MLP neurons of a small language model. Each row is named by its layer, matrix (gate and up: input weights) and neuron, and shows model dimensions 32-127. Each number is 500 + 25 x the weight over its row's rms, rounded and kept within 0 to 999. Numbers have three digits each. A neuron's up and down rows have the sign that makes its largest values positive.
After each neuron's rows, "fires on" lists the tokens most often at its 100 highest values on Wikipedia text that the model never trained on.

L10.gate173:486489527532459481482529480503529454528491493512489486507537482494507529540561484519495527517487477543523479491481510496423542541503486492496496562462478506484488500528511482478536518498501531479473516517524490529524521468481490499519498481490536464511457521536506498466508467472514496489
L10.up173:499515517495485523498551494454473488519471500497452516514519478482532492515544493547518533483494519533487493521472485488471488483486452504512496503461506506489454495500516517485476515486528533480558452526509511493494518442509521510494493448533525514511487555500480471511510470511509471556
fires on: " known", " such", "\n\n", " described", ")\n\n"

L8.gate350:570531471536529477511484480545505514506482488502480494481526544527478477494476527540473502490496473493464481474521513498489513517524506473486498484463515540482451477519487504422509538501479535519547495497505481535510526504502510481517503472482506486486495497515521493515461484502491429480
L8.up350:497541461504506475501501497524451499490480456493490500501532513532515498465527503470488515489485472501482488517455535483589492539491469457470490498508465532538470511535500473483508531544506523557520516521468504515489484500528508510463552504504502492489527489469519545506512495525504538454
fires on: "\n\n", ".\n\n", " |\n\n", ")\n\n", "==\n\n", "===\n\n"

L10.gate415:443521517539473513557505502527476534552524550505463485478482540438464487483500481493464532521466492491481521506504526481490518479473476463493483523482512559495517480546489505474489544515549463463494515507509513528548509494529490494486525484543487517495496482550507492466505488515498500527
L10.up415:502535506504516488480503532479538532525518481460494516414477529483535470542465510488511486571523516522507502513530532483488545501492481440425511505473475527511479516510518521547510524523547523484515475482505524468497486505488528514529498474486505497492532464511478497527512519540521494483
fires on: " |", "or", "ac", " over", "e", "er"

L12.gate420:502468458478496535439479481478507449498479436503513505514467534494511533521495494511509530484476499533504483518503438470536502525501458498515504457487540510533505497489552520507495472526492514491492550532503512484509537476500473478463516548503499531504452499512487523551505503505528502467
L12.up420:517507504470425505502498478466495476495509491498505484490498527538516478474495496503453511519482482528483457504459511515501481494506487506496538497473468496539521501452493457532480508494490463540519488464501501461482498531549478449487513484487518508505470509533501510536490505453527512488
fires on: " to", ",", " and", "ev", " just", "ost"

L13.gate414:523504512514516433498527462485499462466526509468520497484522504559478496513515514474499483575513462473538472507528486489506500484538474498535491535481512510485472547499497546511504492460492489451507479511472530509496494522507509533480467501509539483479481477467486505506496482483527458503
L13.up414:500481522477525502488478463485526525460507536491519461502510477510472497529527517442503512511569495498447498490505458466519504474485524489499548516492556489497527515482518498517479487496468459543480453484484508518502469506501480520520474535529522456469533475482506452472454521529498538470
fires on: " p", " imp", " d", " re", " f"

L8.gate77:498519479499476447504464530543499525492513526539475482426487522513528506506528479499521484497510514515512514526486521499497475509494490531487523506514476530487495494522502474531514485541471513467508527519530525532531496500496504473519473472491500469511506543517559520476519485457482526477
L8.up77:477497515481524476441500479558498488446493481457516510513518502507503448482508526476502506511485492492519461463436459471505480486492470529500549483533514469494468502499527498506504446513507501501493467496498505469492495530476470503489509503513510514502520579468491519512438541501513510524
fires on: " dec", " place", " time", " times", "c", " Dec"

L5.gate199:529512498486506504516460556517503481533455506510495513492500468481466479494550534484484464496536475471546508485503543493516518528480499542485486519486556516536499509530533485496493542534450504504504523493524486488524483512511501486520498480478531485471541497511500495505510489479454497515
L5.up199:513480464475472475531526507520524496516479508488476511500519485510497514498525536504447499507495472540527518501527520486524495567507472557494499496490530513547461524522531493520512552541499479514530481507528485497487493519508512516506474490466552493497544512524472477482523513487460490527
fires on: " two", " three", "ight", "if", " six", "ew"

L4.gate13:460480496490558510433477464505496487474487514505551516504506457519496487491519520485474518522485480460466478494524471502492456523468526466463475546511520512544516483519498466494482440480534535494522483530515515506475501509520496454530485491530450530524466508524490467542461481500507472512
L4.up13:479519489498468477508552462503474533476493541491553516494483494505475522512506506505455467508495492518469480481501515504503504547527499481523457513512552527500497545524471502525461474480527517515457445523489483523537518490501489487534480509467452458469483500547482507510511510502494533496
fires on: "11", "en", "urn", "mit", "ment"

L8.gate420:480563473501480499512499527500479508548506488501479490473539505515553535515486554499524518516548485524492488533483506533494458484523486463507478493477499484504499502525509476511527511484509504482538528515483518491523495452525477482539482563481503489497489491457502541537549508451458512513
L8.up420:482439489498499514479495512481489524515498515502477517538514486512459490538497566538489524532484472509533516538539521527462489508498496519539536516483467516527513506508463521485462551486502509484504514476488509498535534474481520493533516501501493511505460495470481475556536472455485545483
fires on: " gen", "ust", " Gen", "ial", "en", "ann"

L4.gate32:522471475502471493522460460503518458492471496491493449518488562528496514480537483536483533483531491499494504549538517557486524502502477510522552534488530444461514508495459503503525486447488495532546486536516465480498491477473502504544517494507485447477498499500484525520461491495496510509
L4.up32:501521506515491453464513504538499505498486498484517511475470530499546520468503461506475463500507486552461506510540530497514499463537481512494513507530542527507509488518513518484527501512483462505548503520505511492537466502480536542500454522537523505509499506488464518517492502454541524473
fires on: "p", "og", "ives", "op", "or", "ive"

L12.gate262:513499487470471511540508530460485507509484513487500479491463492498535467540524471484500475535505476555481533518477488527506469487473511462480505490531511510502510529527499505444512456486466525504525515533521497505552498480491490483525501473531513525478501482511505516450513503504476503474
L12.up262:500525509477482538490468513502514513490464509513515505492548515482497498523529505457525502524513547549489492499448489500532470499482494566515515511529474512477485532508516483499459486529499526484444512524470520460527488506465495514462488469519510540465508509500533482487512494504521484502
fires on: "s", "ers", "es", "ings", " they"

L13.gate411:509469503510463498527526505542524515478497466461467444493509520535531526504528477502495482528510479532535500508492505462463511540519495515470493530532507483503486489479519478463504532523499525513535565565498532504512472485495515525492493510518527478513519492462481501509533507508486476501
L13.up411:498499501466480504531465493498501492476501517495509484495442499481485474472544487518490483521550465538486564512501443492527410494488470532504510450533485499520502520508517476445487518476448521517537528504484500507536447475451464534508507512492509493450495454532521500500507508509508482506
fires on: "s", "ers", "es", "als"

L13.gate212:489498502487484504462533540497489510493495524496515512507507477528514489512459536569524489482497487497510492476474485513431499489508527493521495480465536479485533503497482525513484512508531500473474531475490499525531509476490527479513476515477502484471468482524478490506521471532499481523
L13.up212:481511510488505508489491505485506499489480490489510539518511512528486502523501508430538463442461497506527496493523523474503533522470525537540529480509505507516514532497520490486509572503494543509498552486448510535524488495508533485556471518495528472482446497506536509462527431487527492497
fires on: " that", " it", "t", " It", " y", " this"

L11.gate266:483444460481499453455510492502488523503500512458537485486539465492488495511507493529499499513521477508512491487508508480536502515485549488497540531473478515502470522465540526524525522511474506501442521509506539524506477516492484505511484521530449529524541491517513510496539472558481514509
L11.up266:506464512456503505496524496508501527497493528472491447520499505530496479556507488536472492529557448530523482515499522483506495461499524485493524582498487496497534484502520538545507493490518489471486513533524549530504473497483519511533498471463461482559508495546527485515483479496506490472
fires on: "i", "es", "iss", " rece", "v", "um"

L11.gate275:540482512509461532455497537516507517502496474457499495500502491516522437500486550518473512481514472487534545525467504457496487508476473463492516554470513495499480508488519517493549512575511514470501538500515495463500509513491488533530496514472486480474513488490516448498504450509498516484
L11.up275:496533542489470505478517541474414514501493496512502533507520462492501508491544488500499502495528494528479492453524519449504500548528494501462557526491511550541488542502472457530516493500459516470508540529462521508526517479512539503502511541507525513472495507489535497480551517484506526485
fires on: " that", " this", "ou"

L5.gate424:470525514522476501542468490497462487487507511477504461498531519510543523523519527476493509483497463466482462491452526543464543511534520504491492480515518501513479536469513485535510473501485468501464508490496523466496519500507530523542471463507456497461558488559501492496526500463473503525
L5.up424:450516493475470462477506501492462528501466498475510487517486503509517486559518505531509489499484506487516487509517513544500513529536493511485483510511461502484522478504504478547480513469494545497534480509523548520490486509500557496552445473534496489497506524496523499551501535491533475483
fires on: ":", "g", ".", "ens", " of"

L11.gate184:491527500510511480538477482543486513497485513526492509501512504515529508517515505515545503510521529521509505532502497492530526509522508450500503539478531492460504484454540522484543544532496510503482487503559421475526472518517523515552492521519503484498490521536545481453502511471502483470
L11.up184:480519503526480510496460482523525507516570539495448514455534508516529464497532490520530533563524531524462506500497515492481548521550450455521500515541500502481521459508487513515482510477531517504508523473490474508484463526508515506508531487487472479493488506494527504474479482474461471488
fires on: " ph", " em", "om", "oph", " p", "at"

L11.gate307:513494502478515508501459499513513506484486479504489482480502481494480505505518497474504505518528460483505533479456464524507484502520477492525544482511546503495504487494480486528519474499533531516502491511488529522509503508498496464485500456494491480452546490529511482547500477524475501530
L11.up307:491505502522488478509518517529515499523519508453483533505532518529495479496497486466525507496498502495520527469507513510525491476517475500499505501517506522538493510505480516503449479512511527537501473508490509540502501520526482499498512524515481514457508464498489483519491496520491537494
fires on: " ch", " acc", "ec", " v", ":"

L4.gate104:521497487501516416511469510487495500477506500463517478473551506538487496520484534527468474491503480514515517508467512455481506486489488479549480518481519462507522482486479502427495495474474495481505498528480519486523474547538531473509479508470570487503520500478531468503491500500503546462
L4.up104:512508498536508449491500507488513513517478487518495510489495526571465491512505509472523482517516490510508514518473508502492486506491472521476516519502531532571540477512494470481541513461484478506468526517461493485485475486536501460545536489468476519540485473459509511499518475503537520524
fires on: " re", " dis", "?", " rem", "!"

L12.gate164:462516454479474479497462454490528497506492498463506509513525470488486513489486517513508460506524475503456521524484489489505518506482505493483485492481489513463495497519478518529534491520494480473481470515481543500515509477466473523470471445490488483513472500501564492476487518455530452458
L12.up164:498446499474469471474499481461524541494496492507511454506493504521492493525479546488477597442507509520478518498547473495515491541499532465543467522527498541533506472495490503519483503506463512455512494453519484534559529503507493499511481491495493460482479502533529494532488491476537497516
fires on: " |", "ri", "alf", " and", "ep", "inc"

L9.gate15:474456503491460512492469512548463486510507478522524552466510519543520516531480488510525503549501489524546521514528540512434516513516453552479498512515497522489470509469495518500451526485549543490471439523522483493494506488486524491516504505489511493471471505508544487538489541483488490516
L9.up15:491500501499489533512500527474476463522467507502496516476535486500489536516520494522463507525471507530497466486525522487479505490484498498517486493484459474492454486515477494484466471509515516469470443488476530458498540494510551490540518508485476497502448511537536486495482529499513479497
fires on: "st", "ch", "St", "aint", "g"

L12.gate352:443478596507480523542492533516519525492535469503472479485476478507465552486485537497477456452502476496514510529523525485493539493475510526475535470502490434483477441526524502485463528504481494504463496502500488540520498489520485462511502540473463494512499476502535475509511517507493497513
L12.up352:468505527515476538442525503512516498517479496482516475558535517550526534465527495500472471490508491500514486503485530519490525539501515570524537481480467451512509464492512490480447442496480545526488489512497498467511467513505488494527531507484484521504516494503454509490511485490502482501
fires on: "a", "o", "av", "h", "ac", "v"

L4.gate220:494508495503477478462541565486476502547460463496473503485526504494506496500534545525489517506533491509491494492511526507470522509474485493524487520498520502501437512529512495493493485533506487514498511500501488490500528478480522502506534515517539530523541486498481479543513487478435463503
L4.up220:489477477506548504486515529482531474510514505493504523490477472527464527478502520482500520445524505505497467498481538495500485490492505488495534503471515485514474508524524489442484523519485533494480491511517441491508509498510522528514484486529473476501527506476508515487490534531461507523
fires on: "ight", " four", "ine", "p", " six", "ire"

L10.gate121:507540565496496461581509525484479522520523513517512480521472496477500521451545447520484520483486473487498556501495442505504481489466522508493510496521493498515496517541489485508474506488485500474504507521490461479481508492508515504473520516558527487489487501469462497512507529514514499480
L10.up121:483476553534459476542485455495516492531516498494500465485477530500527521481517490516460493486501496502509507518528497554456514463513467486487472493470518496533552513464439484535501513500472494495475524492470496531472496495490502485498472429510517494458477497494464454486494492502503472499
fires on: "er", "ist", "ant", "ary"

L9.gate374:474508476494528486509499464478487498484477499453469507509529493518472472533504519478482522546485463534504542521553501546498508533502521497526528466471501552514455500521549481480501494487482517520507527495490479517497509499504515517472481476507521464483483529520477511537528498513540486462
L9.up374:523541466495517466513524490498501507502526497476471518473551463485503508435508512511461502496456485524478494510521530518503471537531483519497534489504479493487472504508530535471478522465490547521521548474501474472474498542515459512488492498509533464515518508475512488495513481524545503446
fires on: "\n\n", " |\n\n", ")\n\n", ".\n\n"

L10.gate195:493517456505480484526500540524498501498487442514498510477464420522518489506514498497479465500474510496555560504509517525498495534485491480472468501520491507496492512498515536508502475509494507475461503451539502502514550487521550510505492481527509477500512530501507525474522447521477474503
L10.up195:475474482547507478505480523523462469505463527496496510501516516566489471496496529510505526504494481494511495473518527503494491501483460495468535494496507477468524492520503464555569511492466499523496474512498520505518488478510514517514511471476517476483490514519464523538519521457483540484
fires on: "in", "g", "is", "er", " Franc", " D"

L9.gate88:484495512514507502491487496467535506430499504451522479520521547487435523504507511449549483490518523493523503553499470493465515515493456433534506508472525504524493526487503532471467517429474483519493520453489511532490541518488501496452524498545473505497504494493520529504501506473466515503
L9.up88:489494506489498525499497546512527485496487528444521502521486486521492461477511518461532484526517458495529532521485475474500511456500469480545479489493519516510514528471499513478525477504550526503495505490517488469561518536497538567513492503490497521520492537522497520455507501446479474529
fires on: " or", " and", ","

L12.gate104:487525477489487487518517511499484500538498493526469472540513491509518528508479470524487503521448517530508544477571532521511454486511470471460479498526456520486492556490521532498523513502488508473519513513522523500473492484500496482489474459503506486511507489533499521538519436505537487489
L12.up104:485521493515506482514515518516428521477472479508496535499477538459496495508484519434466500535507518559517474476500457482466495493517492455489477514519463465495517506530496524521530510546495538490484477514530514491515456482476549500531496477479483491472518498529448503485500474472500462520
fires on: "mer", "ac", "as", "er", "is", "ren"

L8.gate376:519513506545488468489473508495497462520536515542493539485526515517475476484505493485501520542506450485503489508534508517503481552535518496494515491508529505486500530474482541530475536514525518434472551478529520518492502483517507486542519431504487495473489488517474460448506497510524506542
L8.up376:488498570516494521484509513507490499483512517525515466467524503478487438489531462503531512511524469509521533515485475535520490566519491482450479505481483479469504531500490501512526543457519508490497508493500491509495463497507518543524469490494487495502491480506427457496459493530543551513
fires on: "om", "n", "em", "ons", "p", "d"

L9.gate305:475486501465486532528564510539474494493487476490467482557438505481497514520482517524518527522494496479507499485472489476483485529506488509483532552540494501504508509512496502440482520535518471467531473518471516496500491483491520501508485533489460484503445507484507535483503508495489496485
L9.up305:535547490485513514481532465566501491467483494490474490485512550537505529502526484502477529488511487526475458467501466559457468543484477513489482508549501488490491546510548488508484519530507472501540516459529521524491494513445491522538470484487515518483488500492497525500540542532536521479
fires on: "ed", "es", "ers", "ing", "ains", "s"

L9.gate423:542518544503540508472517519531504535527510488482497515489502502485502517476493493524541505508536522447521473512496460510513456501512530465508536482480496515477438481521538512486557478471558524549505474524558508474490470478483489500479484464502506507480524472505507493499500432520534504525
L9.up423:477498522519465491508552499524505497475534465501490555498519470512527508495516522498477495474508471471486522461465516491499508473494509478510484483508525533506513509484510492490480490516498470468516489550520525551579497516468486496474495539445451488527506525455495498503468543498507541490
fires on: " acc", " rec", "ec", "3", "c"

L13.gate352:536485497524480479530524548489484475508469538456503475478513476485524513479494477471516509470502461494490538502489493499467527514511504525469486513495544523495514518470498562503489557486551469531559477494495507500524486480560500507487503512482520531507485469476521533510468519482507514467
L13.up352:521508525485520501487501461523517520500503483497511492493512475517517497527479531518508490522502485467491554543473522524523499490521536510527506482536593467500510523495468491518497515474501474512499467474456511497519501501473500528491478487522517471508507512530515495471492495495514530500
fires on: " d", " c", "re", " se", " re"

L10.gate108:515460459472479531444491531461510456469487519508495507533486527502477512473504531450511520460536512483464471529493475472476541533479489459532473513462468508458531548538517532469522495507476505503504503559500463456524514497501521498466508487496493496496489492503482534513460496498473509475
L10.up108:494465463475527505482529506468492489485525534484493513531535459507504503468527544475545508480499469543488499527466504496517497513497497511505505538494499502519487545522504497481522502498475499510489496482504533480545506533532518502443487508466515531514492534569482523491479518471469539504
fires on: " the", ",", " of", "9", "8", " and"

L10.gate39:525518482478467519511476499487468502481449481494494511497509462469530499494482470478484475525468471516534548515512485509505529532505525541519486503526464467451499481475482511505507520501548536522489530490461497493565463512492471539466473459481475506520518484490532478536528504482522470510
L10.up39:502504459504528460499462446491482534501522540472544472470510522498522562493456516512504497457533515524511477523502496474554489502513537484562498515497501481503454529489513523471540499513493518533520508495504484495508504460495515497503510490483553497513512514504509471501526496508500499529
fires on: " to", "000", "c", "C"

L12.gate180:509466501460528490516470508503495543501499479516509504481493519448481553532556476455458518491460454534471503522527508498502471471491517500460472495465517525499478532509521475498441520513506537493461495480438505519471499523469512491491511463450493464510496544533479490466495507538472478515
L12.up180:503518514500523475503449519487456468532531536471478492507509513563514438540505475501500544487496466527514489476532431513539499507507482503485502526507484500512485517474498506497508502523523496488525551466501491522515542503490490507496457494550501499508515513488486456505513494498477490509
fires on: "(", " B", "e"

L6.gate115:527468503544489480525517459501552505481500494478507510483512455488496497529451523510467525463517531547520520483488534528499491515504543552502514511542482519504500490517520490506469477541502499512460542540485507527521504428494488480464514517531510490505503484408524502492457537506513518491
L6.up115:476471549526466505549501475506510529514537485520466512478544496536490461507521489454500539494520490501488499473535460480487489508448480492501500515482483476557493489540501483512528484447509508551470534501502505541489474498469498504454518500531499522483539532489510473486531480504476520498
fires on: "'s", "y", "'", "’", "ol", "inese"

L11.gate71:549509490485478495513462468476503503507464534468526491496515488484500533472516524454520491507470465514517509479576505491479529487495533492451490509489522507511489534563531490506489491484481489493477482502446469508499480493505528499505518478506496526468491485512483504519525486458524487481
L11.up71:503548509526489494496487509494483493470527511497532472535470503509503486518549529494518540492427507493488499536510544566527491475486487515484520491476520514498517517475519507505478518469554488509502484476471473498535530473454522523432498488513492525513475465495531513472530464479466527533
fires on: " W", " (", "en", " w", " B"

L11.gate297:488543536501490520531494507495486555477572476427522492493488492535456510500485517493463526490453545523544506482549497507486532536475531507492545488481506559497476476480534513486474520489512513512513499534496524459479520515515545480498499504509539509516486485583494496506507512494477511492
L11.up297:458500553554501486485535530504520508527516458461486495504486497510513463466490480542532488526477522532457506543507499531492526487501483516489504511496482513522497510484541518465473515523492539514471516513507519464516479456536497494528497534513461431495530485479487482494460455473548491511
fires on: "or", "av", "us", "00", "ann", "a"

L6.gate42:496490552508529484511481502493505500484515515492519479445442473509470491517484502522490483521490518508519465501474470483476475508501513502500507506501513512480478504538468483497523510515505533491535488537529462455559531538463487474524511509479484539482485493499454503498476496487473493497
L6.up42:530513499501499454448498496493523467507516506470519480462495512543506512504488463513473508495505540537458507490454488465514492493489475509497514476500485487481495495490486529495497505479471490539528497499504465516447549504506492498506472510504549494498502500494510531527458451492532517516
fires on: " int", "ri", "it", "ite", "00"

L12.gate220:534520489496516510474475498520510488498467490474482469487538470480549475544518506477468503476502507516472482497544468530489451473485491510482463500571486485493508496465514500523480501481520547508484501531509523492506496483429469500532492465563517489513477497512490506509497432553498479533
L12.up220:485521524537472513524530455514501491492482503509462529515489478494512498514529524469536458529505550533482488508462567493524484487468522495508518489539496468460533528539514508513517497480480509526514459541493512507541503531479479540461490500512497480459499478494497481486522566487507507468
fires on: "ers", "s", "ates", "ars", " members"

L6.gate54:541520515494506471501531495507489508492494514501484483504529449471506490516486503520467549460547479469507476463525524493500427516508526468502526515467494450570494447515480538529487490549520535461498482550512552472488491521505522517546463497512539513483493496511509511519550527524471480524
L6.up54:488511516504525506513554480513456553472480516523494510513516499528483497482473522500468518519518497506545467518487461522516468467499514467526473477469519507525469491493535495537469498488484439505497489485489511527453503552511528471500478498503517534501493504519529521561475524504512506531
fires on: "al", "l", "ele", "le", "ole", "ll"

L12.gate308:535500484499484438451509436495493458504506529497504496517472487537516492465491483501495515547515491500512508497524501496490482493505483517455530512510524517451472443474492498467528500525511502470501475514516495488517522522518471487553498458500573512513508484486489546513491537458528473500
L12.up308:525519521478501511457520475492516494480495505461523475502486441527479485488518503525444493552519449553479480518488505522487471465494528522466488562491480486474456477512541495552508468502501465466488519522459546500502469476508494501528485511481489493468475495536554465515505505498482537527
fires on: " Al", "al", " al", "iv", "v", "um"

L8.gate141:515521535487466506504499490502466506526516461505470509493483498489523479489526520520467500452511466469522519510492475502461497507455495495495501481470509540484534501495494532506528540490521464465510522517443496484554475530463478496487505508459470461498476463461511482551524507489436484542
L8.up141:463500475494529509496510491499506461500486499493499536546543510496488534458476508468535465477463576511516505495536517506485541508531492489467465529527480445504501534521509531498511450488497522492470436515502496504506526499541517519476498508555493539525490490521491535494467473489502502482
fires on: "ar", " of", "c", " and", "y", "on"

L13.gate101:553495513462527500493472568508474511516500482487495514524537465515514529497510517525508519516488469503524502507458492493449521526479459430491533507505505502499543496507502543528529504552502510497457521477502521530485468508546507496521483498491500517494514493484491473510509470519472495523
L13.up101:521522472462488543481462537518462519504536491511485510537508489476500507535503533506503556452491485475480472463479486516472493482533488486494453497495460489517511509508528461462535528540484453506479497509467457486554476494499518495484541479548501468504529530511516477501496501487468470511
fires on: "r", ":", "b", "por"

L4.gate312:454530506488523488482500491524484493468475497482477489501523464515545517494511472534525519531477511515513495478478474483486498512477514514477495528480495470503451511514488476466482490492525479506481541501479534529513460502491491507527515472541510540472460513462526511483533530510461517502
L4.up312:499523548459520498497497467559521517551501518482497503517502550518465515503499469478528502490487522491497468493494505536514506550527444505536526476524523454548479496535545519513498512502495503496532508537500531525480525526464537500513462522570505478500502548505509516462525506520486520480
fires on: " including", " as", "ed", " include", "es"

L13.gate303:449547496496491495500524501536529474482539484528470449478435510502517506529520484547505524536516482451488532506580477504488525470493475501486513500497541498488490496515520526484504472499501489468513473493543513485486494522534512548476493508546518479494495530489523472469482492478509513520
L13.up303:508480533470487497534520435494489500489499470492478502508492520485463512516495453517467487492470542511524521501541496516461455492481497498488467529505501483497501499504444512470542494518493458540527491512509513502479516515504519457528476462479522482538528525538472519495513499521514463505
fires on: " as", " un", " '", " Al", " on", " Angel"

L13.gate167:504512456483535504467453512495504489511491502504492532530509462571525521534511504536493504501468562537535473489510507534496533512466494489476471528467527530529486488493535515484461517487537512485514524523491471510465495480499498471486502558507509518505481513489506535485504512501517519453
L13.up167:502519489474456527522510491495450503530520485526500532529529522480503517510479482496508536520483494514538494464560494511506528505506479474478492463487517495504485531467505528506493488492526519485514468438484501494509514497552481469483508505506497469460491527506507520473490531522509479552
fires on: " St", "St", " Sp", " Mor", "st"

L6.gate356:474533475497488432515528514465478532498540490503550516489466496534509467490495495523524528517488503472521499543530527472466493499508509474490535451437498487459532496465488541526503514515490484504444535495511467446511480488488518467536523480451497473451442501514483517529530478473492491550
L6.up356:513585537528506502523500493481489525462476494478458487528521497515482484498487532501500495520509501491495498508513521528479514509478554487503443488462478512501518488452508563476430481498472516521459495528484478486509541537498506484462509493537476506519517485505524534523470491495543493490
fires on: " of", "ak", " Char", "ar", "l"

L11.gate88:512521460499517498456502501509497476489500461505518446517472502479511550501535497509513542519471470509530493530506533506518472498470518497494480529475480543418515488538507479490528474479530504486492492456478507533553479520505493494501511499415505518479525500489515489521563488489470468497
L11.up88:508459501528506518524511513475491550486517503485447520520480516530477477505524505499500517516552491549497510467528515499482537480465559548512521479463507499504508563446491501464496497516491515520512512470481482548540513455501514501480471523485487500530506554548493527490541527483498502543
fires on: " B", "b", "eb"

L12.gate338:503468478502530503509499450486474485483524534460492545428498517503535450507522532509523516479453474508455465526491499496495542500513503523512504505513472518447534518491474538493500449524557521500438516538499523506536534528510509537539521526501459516502539530505476500543503504486436518473
L12.up338:492512461481483493488538475507491472480502528514433469425497517496533451508508504509538478490462500453500508476482474481471523479510494484538486545461526514498501537540482521516477499479474520488517468527518484518474533494465472478518479484517475485471500484485510550508512512512488494485
fires on: " m", " ass", "al", "c", " N"

L8.gate276:474488508521487457496453518504461490522511533458485460455504523496532522484517515486521534475530508469459523518458500458517470503455517509474525506534545495484496487493503547471501535498528559479473494503465535524508507481488475524498485534500460444500482476504493487439514504485495525525
L8.up276:493507521505478469479462501551517493527500499512528513526505456477511512507521542523482494484469514510518492505476498485461481503475476511485515500520491502540505519535511504481494491518527504494533525447499449485542487533495484492521474520454502551517492506498532503470459474502513525538
fires on: " dec", " %", "c", " rec"

L8.gate86:509504507513514488493496478461486501540505528500492485530493479489523486570542514494469495526509487475495496520488514501481522501495514523479449509532515546518537507514475486524530508484499488430529499512520481500507481494509489501534494524496535534475449530491540498539477536467501496512
L8.up86:467531465510467498487498536501456523514476523504505484505471488512516483545485554496480533519472525456530516503512544465519514518525538492523491487529517527528462482484492522500517501493478542471488506483458499503517488499549498506547504500502488465468500512515523541523496466502447505500
fires on: " and", ";", "en"

L13.gate395:503454503493517480505519478436544492497483466474504498503494482512486508494535520466473491445543485519531478490500451458497521473496574475480502490505466532500500484474508520502480528521549535502519491500480534487525513480524507494527507525519536486481537489511491519512529524550499495503
L13.up395:510492500475510501495477477458484483498516532464468542474478499498510451478537479481501456488505499458524494479518468450484501509499476531513532534465517494537470513505518491526508501493476470552560514520569487482490498510510502484527521519537514456493505516525479521471443525498493482511
fires on: " to", " m", " ob", "ed", "al", " ab"

L12.gate270:500502541500494470473510510480549501520522487455488485520548527518477535500527548488505524428487476519486493499521485498520510508462493439520489489489489515510522524519495455501505483499519466507509520487502484498480496517519517510532484510504467476505504493463495488511514438458500484466
L12.up270:496446523497522506487491492499508517523515501513510531463527480536546511503521533498502499476494493501476507484511466512497511486494486517538519480506489526453501516478506506462473453484561439473505490513430521488526557513498497477525546482467527514502499534522511478504435503478525517441
fires on: "F", ":", "SP", "c", "th"

L9.gate352:526486520492477475517496498491536497518520536489548499515502524519524500499493486490491506504501468513480488507560487530476488511523506507494544462523453496430499509515525507470517503493527511541493459480527494485499514485515511535515561496463534542482508498487472494484487481497514462539
L9.up352:483506529511481476502455493496504528502471535504517505484514513478517541481511499447476491510495497478537512471507473506489462478502496498523490521492530507513470493520477529488481451483507481503464487541482500480511508516495465502536509542463493509504525509512463457467505481486482467564
fires on: "I", "E", "P", ".", "L", "ST"

L10.gate390:491539459508474506521514538533510513488487483520512464479455535507517557503497515550509519500524474518527497514510520524486541503542485477520498499553493486508482510515480504461476506486456481504476509508488536489469488516488507480493513519524501462449504491494497497468538519484531576518
L10.up390:448472471474484486503475481466514467504513544492486479517488543537459497496499523549521529482551480509506488520475513489513480511524483480518509507565506528540480520499508483507480521487532505496534479521540496463537435506452456522497479508515516518496515517480539517478467492471518501528
fires on: "ow", "s", ":", "es", "ers", " in"

L8.gate312:503503508515493505513506560478500500527505537456540501527496488486500508559528495496495487475515536490501458477441476536485515469530483467483517477489494539521490510520490518527481508479468502517468490493486471484537518528536515497530527468509513518490497513493507491443493510481514496538
L8.up312:485511535483570528516467482500534500531485495541479531498519481475518488451496542444478484484500517491465502493471477519490444515503502472493523499494523464512525502509473508511457436489550468498539491489488518491498489478482487480497515521504483529546479504474507522512482522497554483509
fires on: "ly", "hen", " that", "at", "ently", "ince"